config = dict(
    attn_scale=0.125,
    parallel_block=False,
    init_std_up=0.0279,
    optimizer='muon_hyperball',
    beta1=0.95,
    lr_head=0.00694,
    decay_fraction=1.0,
    train_tokens=807100000,
    dataset='wikipedia_en',
)
MLP neurons of a small language model. Each row is named by its layer, matrix (up: input weights; down: output weights) and neuron, and shows model dimensions 384-575. Each number is 128 + 32 x the weight over its row's rms, rounded and kept within 0 to 255. Numbers have three digits each.
After each neuron's rows, "fires before" lists the tokens most often just after its 100 highest values on Wikipedia text that the model never trained on; "fires after" lists the tokens most often just before its 100 highest values on Wikipedia text that the model never trained on.

L4.up1835:083178128174123121160115127104191157145093145119124152146103114156101144103110094131099086139159197109171144167091142065074119138118112129108115123124180086126116127153126120149155093123078102132160172141094162093125089148109147134116119119074119151137120117109100133115152144143146088127090164154101184132100152147109085081126102126148159156137140136081137159127136146099116111168111102182148124128150200107162164132110121144163074144176100119022190144132153118122129114118100105121107154120148139144061136140105090126105131116118124098116155083216144120146185151152095160186
L4.down1835:093154147116118093147122146086134088108141152137111136125087120168090125110142123098090143102154105155172107156116131080102126112088147125123154103132133111103123087159102159133125087095118141136129172135103149124167121087099104160085136121084171157116122157122118153104060143133127124095083141126100122151101114159141123129162099121091144138161132085109162116132190176119100176141130112135140164159101150119155175156126135172150124140144158152099150130090177161097162127113146132149137103141165191117070165092143081129146127119092116129149078112134139123134157134147135129111
fires before: "\n", "-"
fires after: ".", "==", "===", " =="

L4.up1353:156098108146146135127135123162146119120101163129138166159142122109109161122115099120083104130179162136139119125146157139081172111142145152105098124130180142127118147117183120166166115104132092151146132159119137091180069096133142184151083128111138176132073123056143075162151114139162120163147170175114132115112169121052082124121127114144091161110105131055103179156156127115128104149089106139159098165099162172137152103157188159158114167096112132066196138173103129145123086110113161132151122104116198139105117124107131191108121150130132058148143102152151113141169113196085177161
L4.down1353:143143081151135125128195110185159150131067199170143113169128190118111136096094096101054141185165161109127170117118170139132176186152154124178156126111162091148119189129162141097163115150148108171116100137124124156163134085158171140201155080129190153144159148089148090130134061179153135149128154082136110134106139155087083164150071127113115162121145074083108137149179119084078193147134130182104089166153106108199129136094122181117141111123191130079156155111160114124105118134132124108081092117065153134150095126110076123122164166125146162152163132155162127089096121143090179126
fires before: "\n"
fires after: ".", "==", ".\"", "\".", " =="

L4.up1733:155138141115126110134133191171094149110098109112118109141147120164103053140170081167075093147091139140103178114063186126114098118155123127079073088142149106123145134091136187164068098093045064081174112174154186120136100103163119079110108125132116109192171116144119200139174116077107105140165127101171154106118116064151098088102178086193115084173201120075050089119117163167145129172100074108117129106196099192198074174114071150162175099098148154115141093101156148158138139152169084130151181131106106153119137074157159135100177141155113126121095133138131169086149066165147118151
L4.down1733:124129112130175169140137100140092146068151109111159137110103136124178113148135151138092084125159117164141125100152109110134135155135136163174121138125105133135101105140189136096162169154196124160093157079132084167105122176055113136172155149132107180160134085101170101116130107178134073136096129171118105162112143138124177135159054137095166186098155181197113136117133132126128097124133132125080120132139114160082147111175151158101096151112097182122137084108137193105169088101123173098078119086135130114125158158196111084104081129055116135137135067099112161121172138153141175165
fires before: "9", "8", "5", "0", "4", "2"
fires after: " ", "1", "–", "9", "0", "8"

L4.up1986:125145168142120179164085131162186152101119117106110119102098188137126110121087146135121152135097160137111095164164142106094181137127144109122112125085166130114103141130128129135169155131091128071125131103122083132137088074107168145094194101129084088148240089164103101100124053153074108096123131088129148144182142188158126117129086098141115080122159095089117175119109156185106055128109140086079171156178155078131151141109066104142098130128082108079189084135072159117147105147099178111121123076098163141151156187157136120097158136143093105160108126163162160073168101188108074159
L4.down1986:104155154158113101180086135138154115152070132155156188086193137166105124112110162185108134149111104128171186062170146184124047140118084093086149110120099128144172151075137162160140133095167159085118109146120125138092074042111124145119123109132125134195158145128127146112171127149183147132163061149042103101096100102133118153104152183166153135132122153139107154124091108180098124122115095087142155146155146187112101186091110096116136134172151162077109151132119138118143182145147157130129172097137136139114160150151106086095153103176110170134107210194157128117153103133140141140
fires before: "9", "1", "0", "2", "6"
fires after: "1", "2", " "

L4.up1711:045158163098087084092129089149212110148127180100105150125108113085105128139132167137205143091132139142138144126151171113164152116117114146130135134194138119101238151107127150097145159128150158194139144180112141110147152125093108184127111136072070078146132134136153092094149110140132114159140129168097137138131148115137145078042136138126112102119128131111147110102170119088142160128157079137084172140156082151122090143127166101137138131159146170092157138209138185143166111106128154091125153149164126121128214120177108168137142141095098111102090096165133114117076147131149117171
L4.down1711:142164111118125101121144133161103066164179175151139106108107122145114091163095102178129112174176157156106110130138097167090072122095075127056134125168145165117072145108143115180102119120125132140131123131091110096111143112141158144098125087091138116125136142120142138106077124137172141119142169112105103102135105098171105091138128129097138144121154085167153108095144091197124078144149185150152115119087132141188176163114154148163163144106165167072123119170043127119108143155135122105135121122139161130122112130159078152061120117163124150103135146150131133082167111143101126151
fires before: "9", "1", "0", "8", "4", "2"
fires after: " ", "1", ",", "2", "9"

L4.up662:152155140147142147132172135202112087163107142130124141078160106141147140103150166165106166121098159176103144113121109133096167145122076125136085085144151122150139059174132138116143155162122174120144144149128127076085140141133164137156122093161128156159151093171098116088106123141063114117204175096129098112085159068120160157115101092133066125142072118140091145140154150097099112121134133096113163130117120161035180142149100135135033160103069189089111158113125109144075142141080127135105126143109137167148149134142150114150110143158180121149127058155136096171159096137133173158
L4.down662:090157170092121140103104111113157144096087095086164168173106099089133086115137106121070152113090080077089122163152136137107167214111125138151159138121121154163057058102032153078199147113056108103045064092135110139190145141130112094049165144136060183107155148134104180182140137122110138180096109129112077092156145101140088162150147104136126169119144145131149134119113094139164136107119153120108111157087146194161131092118141117153139067138101164123119104143106136170092128088146127105118154090161096117125124151183108086148142125146109201127102065090126113107160140065150137136
fires before: "0", "5", "3", "8"
fires after: "0", "1", "2", ".", "6", "7"

L4.up849:110098141130115078123129133105185124143138104153135212160134104138113160104158103090160157132141131082126194119161138060147158063122177123141120132206148104193114083127124114097117123179057099182095098174118167131148120144158090146110152103120144063130171085124118109149096079120112110137165095104125133126136149129133090132102087153160101130165133133116153140125151124044132148100136124112159125134130195072179095099123110094155071131151085193069132095116152089114136105147123147121067131138129139161117114130146107177157184188131141113120130102165153128123124159126073140157
L4.down849:163149122137153124063205095158124151159148092118149150102133174115137110153123129103172177169148148111129115117121119105123117162110076169104055134090122084146105192127151106104056120067128157128139074133127110113056080124120105125122105110170119137110161105125119167153108181164129102118111129089101157122149124174166148131137143124124103158179093137110051129130153129116171154140155107143072091127140099137125121119160119107145092113139121112127081107104146136158124129126054106154129149161115148138114167066113127106136053128147135107110146136116153136126103152153075134139
fires before: "\n"
fires after: ".", " of", ","

L4.up359:145179151165072163080153135116127122148155166074164149116114099137147085118107132094174125040144171125165092111142101179108128179140110170146116095115132096094104114100071041124120075088097106122054071120129131134181210121143105140093183169091151140125182073143113110159149101186154141107149101165152149077131110122143140149143067185127168076174141089135157169204141099122118129075066112124144165139145104120098066174066205098106180133104137136146142125170093125142120188125191192151158100082138134144144132135068096168110117151117137117136142101163177133099095170109123077174
L4.down359:151069226147146137221148093162168091153083140108096135091167163114115134057173108118089105115117104093138097143157168169130154127168101072153133151128095163089112127141154168085132125072138107109098138192108113161138130140130163133091095163113100122141105123144068149136136122194071155131077118064192137141147095130128140087157177149156132154128120169127104082088096146105102084108072127157184126177142140193144169113097098142134139076057142119089156112123133150125132204159089140168201118122115153092153106145146151096139157098137100121161138085084143196139062157115105113060
fires before: "9", "8", "6", "7"
fires after: " ", "0", " in"

L4.up221:129137103142085110065087121064114098124146143135106150145109149174123130082126099082082093131128180179170132159124181071133171109162093133096094140125141061166179086082116148120137094140090064111164113148097100136159084106143132158152131095125127147159108122171124058160142078159106163133097145186097109140182161108123147128131086118172109173119116109088107126166144158093088159165124136120137073120122143103127166114140107154124104165142081171079197160150120101118128120137145157097114158157094165229154082144180116134099161156136056083181164134193150108147182135142071157136
L4.down221:120177075119146139081191159120151064087109151133105082110141134144133117115156116069151141129112100120178096166125098154181131109108098130047097164129143166147181144129074127130145106132135097062103173113093114130159144123189084116131125112071129077129146122102147123134113069137141124105141118097116147129122162130116119116168114125129093094126155185093160111159148138110149143109114102134101161117114144098173102152154141114130123090145144068076164126087171128120136144152128147110145164124121160105063160118156115144181187106127120140145119128131088117098171181155073173121
fires before: "\n"
fires after: ".", "==", "===", " =="

L4.up2089:160125157159157158172159106122169169140139158124114135113084115113054117106157166126142123097118117148127150121090177116100065150148151135119095141137127198072151143140128141115140133154093157161089110145121151127079132097156202050138172159108115068105123114179093122114119078162144096150140051117160085144149187115097145099054088138117165089141105125125086156145057072169114100149114148103149111096119156107161147163150104091146123148118074117088145085217131148140150126115081160091160130092137125134111127066146142145144084130067116200120099143154103082118118112166085154155
L4.down2089:113126152097140108117099096127155110097069174185135149066131129121107117133126137212119110113149149124080076183138103138131107134131108127142159048131084117153165116100122134111151137131195117128163184159159158114148159106160127110152138095131174132144117118102101124110116130117166156091116115154146143108146140111105092150168135111099089110098083128184167106141104089136081108129123136156133180133153124153186163157164118069155067170155115133181140171110134070106064063095143138133101129175114148143101122100135150137159126107151127119140148154122089103188158129094098136095
fires before: "2", "1", "9", "0", "–", "4"
fires after: "2", "1", " ", " /"

L4.up1501:131170148145087177191116147112142099102165147146119131158139147127059126140063196130213138170111078099168103102098066113131141188085097066053139086116085098110140124140111111158156184173083155147104045090138169106101106083101139106148124110134080120126156144125111136110169101170139154168130154141134124082147111098158132153116161095140137107167126104078094074114147154189152132100093107153095088157178176135143118181117074178175105074119069148137125073148127165092115136099121135118178165120178128129148171100091158097123146080162132129117158181130096122086112139166124087174
L4.down1501:130107078097140126103092110127079134110171135124145162175101140121138143108166168089099119069090192129112130105096136071114160153083114177116083112113089165124079098115061075123159150153118175140138141126104152156140158167119111166091172150122143143137070151091135091122133156121104176124110190142140156078156119126139097148161137171110152129165120128112166071065103107073134087130129146158145099133078126133068127144130108106114143080144125237075128140119069068152135149134137120147125090133107142096105128147150086115173125169114106081060142101149120131157110107126138154116
fires before: "1", "0", "3", "6", "2"
fires after: "0", "1", "2", " the"

L4.up215:175125164129128154119140155173157093112072095097116117173119095157097097086129133161146118125078084098160144131126139157148093116117152138168101090117147153175091102141034098117047071125131125071125019094119094103095144112090131153096114165095135150156142144056156188128122080123119117125143174189121132144137091157101204138143139141205122090104147158155109178082167144156162143089159171094144139178129173137160125131109103181131115149084143122159124072154143153143116139136164143152119117124129140130121056087159146126109117134138122145082172152105120161147151129105101173170
L4.down215:147103174110145126162179117129166165204136151174119133120141141130150152124093162125087139099109088116050132087085131128113109118126132094123128125124142115160127125098110122138120098026103148153140122130070123090161095066094113142133186146197165087105172128139081147122178061182128199133157126153129165156121153107094151146163147119115145134138146106126128155167119061137137127082130087179166198078095044155195139093089119086105095158140096108154103119143133176145143136146185131089085140135135141163128177146099106086070136139182120168116194116086117109089127131096088148092
fires before: "0", "8", "3", "2", "4", "9"
fires after: "9", "0", "8"

L4.up1827:137183129153141142135127140138182113063083117109142155109158098176104101147156122106045089188125103155153160137072135135104155089104072120119134093086116116132124146110127122136132154126100110129125146156129137171186093074063179162083130085105142090172146152102138171088150136115084098151145148141110147210126155105120149081098187087170124166100143090102066161149110134128077136116151133112133146174135137131118171122109123154108070152147141200100194132096108205118095117178150131138125144122120196215086173134092063126141147156076146080192156116104094132142169161105126157129
L4.down1827:122148102165134105091124122135157030089118188122113109095094070131139127151158123071212147146143170119129143101147145116097139118105102176138087133085060035180070196123129082127111151114129134160143129097184140142157152126176114120162097087149089145157147166139174122114151103123117105110117149059112085127171154146105174084105121103179103110146136122148158141092131126108158105109119113076160125121089103025097107143149070129113150071142128115179103130154196104095142109176136105156169108118095140135109060069160130150146130092120128132101170131108158103157102185167079140152
fires before: "\n"
fires after: ".", "==", "===", "\"."

L4.up1697:168147200110104130132152091112098105104156085093138169136147174113135113106129151096123054195114162127127097109162141167079124071100169092132135133117080115112107173162176123109143145082089128150137124116127125169130051099109173120111159152116115094117138119088109142185153094142096081103095144153100114136135093133115146076101167170148159126182135155100135167167119117118121100082138126143130123161156151068198083170119167136153128110120134111135187125137124137121117084123090101102172129069145091159110135163110108121105155032132085107151141178129106089121151167161134150142
L4.down1697:114145140149058136139131156163127137052147091112117137106071128110114147104172138141148110214147118033103157138106164114160157123120106094180124181101176166143156193131141185139087100133177127132165068116119161119152054130119152118151098142186114128108142117181092102133114075120137163166136101086082126181118158146122146133156126194145113167098140117114129106188168067139073127113116072046114085018147183138177137167148153128226106092068146132141138138180119136120148152051142137049149140145116181097096098152122095111138142113125070122106117098133144123117161118134136096160
fires before: "2", "1", " "
fires after: " in", ",", "In", " January"

L4.up1581:142132154120153120113137140107161084178063122049136137142131076129110115142114046195130098076126145112131133138096180121114174155128134128140089194149145134105088113131132105142143139166089134117125149132141123170182134118096185186125155078125127154143116118141135202151104127134109081177086132119125167157091167151116121099123099145157116180105105136084115097119139180123131118178131103150195106172114136127219095134083196130159139127113062120039137123140131103132160128133139131141092148105112178163139139152125099146066143069121076122154172144136086124143088180145144177133
L4.down1581:115170114141170128164108091112138160169088115122122174096148168091116132114087128120128121085136090118123066111115199109076144102124120113073097147129087120122152100141152182106125074101138176124143124103146112130141138136111096088109098110145135106116103120115154237172048101093125130126144078160105119097127150168164128173088100117106121155136141146106138156080150129107112102153167108141113098164133116095223120157143108068171131134166102134088125107116095102131100134136157120102137089149153111144061152058161148147097095106150164056135124141136100098116130132104074177154
fires before: "\n", "The", "In", "-"
fires after: "==", ".", " ==", "==="

L4.up837:116086130142105099156095161120113106167103123186094095150150135164216062111133170097121134131083115098134139152106089167075120164155133130082144048109163091142152138051112077123126151066090085162162212149073162115081162090110126110159103135114097141113100139150092115103135085159082101116114086125129122089170107126129114141111153123153131126132159121198179165134145073157127136141091170154119190182121154126112121109121180227097094140155196129121131133131178135171127117119128119100187120105175108113163099187147134092084124087103101135093145145140146140233170139100086154129
L4.down837:154096137087131125127125131108148119100113142120151172138131134204136133114148196127168143135123143120131093125113089087110116120152155169184101137170191141108143117106106146092227054087104131169143153160153123113157076139137122142105147105106175158127091082173141104194120178098152098118054158165059093162104107151131143102109131150183105136050124140153171116142117094137170155100093179140100157087143142152111127105143107090191055091068110155099107148172081204168126119125098129157071056174040152172156117091161098134133100097115087090079134110127126109159152094149165141183
fires before: " |", "0", "1", "6"
fires after: " ", "2", "1", " |"

L4.up1767:087124118176135133079113074153166106108129078137118144107109161128081067118169139063095156151112061085102124100132101069106118081205117169150128102107132144172166196105114163149160148135152114118171111172129094130233076070111153152061133182118140140162092105060066123156126153146168069099185058138115140113093150139141134138142138168117088113097072082146097137154136100160131178094114081041112168080146198106159136168065140163154131148148090100128157087173074151176106142091149115107117156146125162138147164116125117123097138121079126135107114147146140084073172107086182140102
L4.down1767:115128111073084121059081093136066110056172130138136141102150116123204155133134142108153110149143148146146118126075094163145124133161084150124107164094141142107131088110126146150086154171081121155091082090073168126045140169174094162112122125143137172117094166080140163082158128125106123153147148140080174142183127123126071104161098127172144128164167189111150077132144165182116121176090133121114111111160084132152023113120111138159185145147105179122145139102088077109083113121103123094096156133197162098110140136147075167044097141195084081181153146123094134108155121144161145152
fires before: "9", "1", "8", "2", "0"
fires after: "1", " ", "2", "9", "0", ","

L4.up174:148085152159092156170141165139170118111102134132187119185119148108128101115156173172055157143106200076137165138109041140104057139096107152146120130152211096112086109113082117128141138137108099136164144158076130096087123155103125146188134132078099160116081117104104183096066106165144102109145159140142120072107168133166058172131178141076150122151139100073143104168126160126137109094157134156150163145112124150144201138116120120172129100124146177113137115158113087068123096146096175082171146147165136102111136127101155098113120133074132093167175105153116133113196082107168126122
L4.down174:170155101094123075096113156143167152110102145084130136153104119166120120131052180093102080142155110087121137168131124142086106081187204122184107169137140096063165125145160083152109155088152140129147172069180082163137153134116104140142125078167143136141190176136174189146134167121094159156119195160155139135066082104162148132134110175145117095090131099115121138130130145138137125068115168097170164067117095138146158118097161115157085138167188162125163100140099088137085079114150109132149080104089116151166148119108135153135075115150088073099144143099148170127100063131110069097
fires before: " |", "1", " ", "7", "3"
fires after: " ", "1", " |", "2", " +", " ("

L4.up1323:066094097207101117137166125156168077152137118120085142141099091085093080098068073088120182109182121141166069125140118061069161080160101111104167141135138107159108144134139114080136111142090127085125120133155116112144102156104126149106111132141144160161080055115123141104136116141093128098121128159110117158176172161105080114069122078098121156151073128102080150117147096111147135167117071134150125132156162093144079146082103100140154124128152125056092072161135086164106146104130128160092174152126113136137150124153104151139156130143145117134102173175106151128152161107110150177
L4.down1323:130143124172122093079102169163177111096164095151158132102182104126057218122143133177109125132186187061107116163157113092161150163112126110100102105065107117090142176188121164085106172139074144114108126117170137142099136121151092169105130126118168145110103147065177153126129053093101135107156124126126137104102124104156170118135102160125139122175153150143170143139164157167095134134097128120153161153174123136126119126126102104112099125155141161051104105148146143100121098095135137088177149130150105108113110090104114157174120201123109106120174151120147133148134118179141142129
fires before: "\n"
fires after: ".", "\"."

L4.up1397:116081135114118061171122132144161154137100145171121115151123169095138107123107112127002168124090178214149132118128141135116149120108043110096159094142143127140119144162143134088182113130166173123136151149130158136098061145072106154124169147097133109110155088092148116077105108122145087145182139090166145112115142093105151110127152116114080155146098160114093132159055121137129123138105148055155090126108172132062149143142087164176118114128158150088173194101086073101106103115158092116136140128136092127167169160140097160154113090127162105131134200129133138216132107138093143124
L4.down1397:107181129157166135131151085130089098130133110165172151122155139162137133100131134126117169144133126112141100176058163103122097135144131143141127174090105065088195119148121095113062120150088132199150106167138125155140144133193074133139165120116073133145147134101121139157133112165130132126102126116153126104104134099138117181118124152131107137131173143129088119124100127113087146140099151110126118175128051126099184130182175138109123159171142111152087158109094121103158152113150117127125088143222119113089066090131118177209095140143131212126155093159112150100214140129106155145
fires before: "0", "8", "5", "7"
fires after: "0", "3", "9", "4", "5", "2"

L4.up2226:124161143138137098126096151144068144154122093171087155139052148145120167045130081131151150133075163108166190106178115121112136098146091185112112115128134104115146112105101119183115117152114104137113106058114127081125164080117184178135124170126166131170131116109139158102126082080096098151112104158127166146089097177107128122154142167152085121157122139153130120082082129175164169138174153088126095108173170111106124175133137080088109159142079135108092135163104115146092200087193173096149158086117178098079089161081099137122084125086109134129126131142132060164112095073077110190
L4.down2226:121129140092111118135146150134099169168094140118126155136137191154096128132148158083141132108122102118116136124111150139119153175137125096129088118141137147114125175121066114164159085071105134130134156130107100148104147087080159137078108120124158139164180146156174114143086108162116122181130102117078166119140139089150119161176133176177105111099126143117105177151062087103154166097141133095115160116114103104194082111143086101106141105096110160114110153116137181205075182144155104060141142111135149156057169161093137089096081082195162185148169132098147154095097142102122116139
fires before: "0", "6", "8", "5", "1", "4"
fires after: "0", "9"

L4.up1310:140061147101170143169117109110131109107103083098103161137110125153162112124155110077142088132153151036159145112163159148156103122100134130120094079087106103103145156150077123232083081175177096112153101127124110133156157125126076080176145159076108125141127136120146162072154100214086143169144085211132134120132141083098119139165115131133099099165167091140143184102114194088145131154111166115129149140163141096154129094155086155183191097096147143132131160120164129075154145137098162105097142103140105159140058107105113109145090134137126145086076095051155135165141151189114111186
L4.down1310:123153059142085093183132140141114173184099154150137162141125071115118123188170106153076172094166119089118165110127165119092131105177153149110118122151170212144111176083139108157105124097139105111051154118056099123118109131133127152119119140187141109094099144170155148101154107107093114066076139087106126168155184107148131141166134104091187164090069087108157141074123168088178111091166075152126126049111122160142117152165159078136164163160131110093123125075112140090121136069137099149176117092126102100126140083187151144114124172085158124162132096110179075142129208087151096129
fires before: "9", "0", "5", "1", "6", "7"
fires after: "9", "0", "8"

L4.up835:116114132142186117158155185097188155128111088128095139112196114128065112152149153107099066093084196183145068129106142055102133061121078121128110120117152103151102130122149154128162144112088096150138133213078098127171103086134165149121133127116144136173124108123150097089115094189068136142136104146096137127130180168142131129174114140108153186134099099157161131155136132104121151109124122142099120127139189108209177074082132144145158113182129135073173119117159110081145171093152081121125155156114206142142144174133131104112095150131055126144174122208151094145154191120142126123
L4.down835:108187147118111134181095097112145156113165150120099104144078168121132091147116125123076086145111108140107098151117143123129129128114140137098103112087119172173129127120136173096129174102109142106110086077155109135153107134111163125108155098080151184124117122134114117163083111179104120151089125105183130105107127175124125072156103116132118053112083139148125130131163118079148139126123118087134111134079132145172130153115080198228169112130154177116098137088113057102196139097075158157144117123136131118112143145130148093107124127180095160206112136162076097163152133117149163165
fires before: "\n", "-", "The", "In"
fires after: "===", "==", " ===", ".", " =="

L4.up635:122163142162137112174126134124169137155119104130139159125117120142085150114132095141084097124156210109143153145099134127109156099132104146088130129145152118120114121125168146106146104143077093120156136170093155130128084097108130181128093091065157158148119106105128116141142123149147109119125153158107169151099170115096070101158089144140147175131117117081112147133147138120122124166095091170170123152148185125162155122144160148138091162146126133013170138181124139146119115109136151117116124143135149173106116136078102168127140146095108091113129096199112131131196114150087168186
L4.down635:123134138178131121168150141081148138063132125145110128119133169158104147132118067103088135094173145146129089133117154109150161159113126173095133135107170112112116153155146175090108091094107140141106105149141173171150069074138148159110124112116165148139131164131113130125114128133127125105117129060104089148107091161124116095143113133094116144162116074099087109118197143131108151175123112143145192155104124092199163134104111125138125157182142140045117128147158123139134111118123121152106092135126164110079091149126050157142146128107130148147103137173136147129184202153141177153
fires before: "\n", "-"
fires after: ".", "==", "===", " ==", " ==="

L4.up1926:140082165144085142125056153162135136186165104113094086116115116099077096098102144157162108198133140121190084116128194120120136122103118090133203083183149171149117144088159125173138141104150060077091096124143127106087149068131132126150159110109089070190189127150112181091169086128118142121157111121109182196115120157045132071094127155165102084144124160110115144088151122118151077136087120114091161198136110122053123132123082139092105128141128127135173120144120120143124078111154111128084166093141150117108053121163136103182152174138065152117154186143126100107169096136165101123
L4.down1926:167151093161075140126126135206155099159142127123171168112166156137131177092123120201082153138102095098119096130077137059133060164114084182145143126143116186129156112108121148089059114057142137092128105096130119066108119148156110174108166135143142118161160149136103153127159117141088164119131117145127087111099129134212181156144123135128155106119141125140085087117127104111178090128151089158107123113103105158134169097152087098143143119181162145114103146117087190148116132125147146108147198102143160107197128093174130171075160139140155105156095149150111150141120116115142118145
fires before: "0", "2", "4", "5", "1"
fires after: "0"

L4.up1422:113137111157086139114178161115095132174137121090114089102117104157137139038070112150126116141134116069126118166105228107119150097115166120170101042147088129110157157067138194163122125130133093156079124148116109106129108137097105154138172195148162170142126130152136112114125146168117138140093121107075144108122152153125101163119089123102150135115149108135064185157120102096206138142117150108115131131132132105093159198107159131124117096090109116055166121103104140145144138113148113090093221157087140102092083135146152109089186104149125156112120129151096141082207105122154138165
L4.down1422:119063124047127086030121124142166161086132085070080117125108087083168116175151119218201160143143121105165159106125127120182058115111107086161143195107165112121144098158073063126061159141122128121120126112104144107108109139138143104103076108102133108158143147200142157130132131159140107128188136101128076128083124201130166137167105088141157123184097147133164110116185174106200141130144061133104123125093126123138086101173157146140135153173143164147129130145099125172118097117129146084159131121163159152149085161184087113109167127160073174098133111103113142150067130147124173140
fires before: "0", "\n"
fires after: " ", "0", " Japanese", "ri"

L4.up1312:106109169122077100107133124198196140102160156108108149166191112116099083126167110157147151077103119122067099055085136080159129158115123139146100152169112138109120171100148080126094115097156080145136135161119155142121131116102119179118120110078071075216105107149130166177055129199080084159139155093110211104086120122134168116156097117118124091181125076141140141138115143126075119111171134133096133137062149117109149153153115159108123144130133144117130153112123124081140141148133105110148160173101094083122158147138064078115212115143130130071069120109123123184186168110142090153
L4.down1312:078074131085103084162108156133139117092097140112118060091197189095108131139108154192142140165123134162132120139099152121110120151141129103110106122136146079125091112109084112153110116120086119148100127120125102133117059107147072080112143189131112142141127132147071166117118160093147109134146096138030116152169126081158111112144061104100147132122081153107079107129079113111148135081110070135134100152178091110148151132125073124104137067086118168160126146099126137159116100060103202117064125100174123154102161071133134150061082130136126132205172174148153175084118106133142151136
fires before: " |", "0", "3", "1", "2"
fires after: " ", " |", "4", "1", "\n"

L4.up410:158095134146119157146154165151176142143060111109142081107144124116141154075137090168131146148162137125117159153132178113122125134062091076104115145160178173154097172152090086082087114127099129113156117100113163091139146156118106120170169093111106079217177118094154135116147124094167134177145168134132102140154074141137172113119148123167129136172106128117019113078058126181132132113106163046113080112114197115164100102085125177144144133156126111179087077121125113136106159106105145159154141130147160112105168089192159073101140151113130140133159169115157145106166178137094143157
L4.down410:121179191064112165118099089083143112162114143101135128116128116137099086103113136112066147089109096108168122132185195116152116172136127151129125102107191130148146116082107116117158134121128145150112121118115149168139068170121107131146095086139139055086090161020132159118176170150085131152180162198115163135146105167102088186132079103119149126111133083119126151152176088120139152143109173188106150147116092107154090178111111118115098119174095122111144116098121157112132084148140144104129180150105101139159135175105093121100113165144160101053173157178105107132102121142086157180
fires before: "9", "3", "8", "1", "7"
fires after: "1", "9"

L4.up38:152138161114109172107150093103160117143202201116100199161128147085078090171124073176143147089122125158090154093108129168146168116095186076130091120114132166084162165103127105173140207118110148087180140153111139147164095195154146095133185098107151097131172096145141070173074079121123132080114100094059104111077143158111168115082144163124084089157116137099136130108117121116149050162094110102076178125168215080106022155099097075107063125177099152125164128137077115119129142147118145070134192113126170158151118132097116091111179141151088115121127130118126095066151136102089135146
L4.down38:115170137117111131131130109170138108141116121121146165122162132115094116176070160159141136123163111090128123138112111159084144114131086118136137129121149119150142114157144106137207189160119074144135147093145091086103155162110119110104151113179127172146137084140149098100167147141162119194128162083061119158141153074112114157113136125144134160183110138153094111138106113121054078111079073057107148100076114168084180099166125118119181124158104135100116100112104118085129150147054167069134072155123102121093149124088122122083127137133094130056127114134087127105206072149152139057
fires before: "2", "1", "0"
fires after: "2"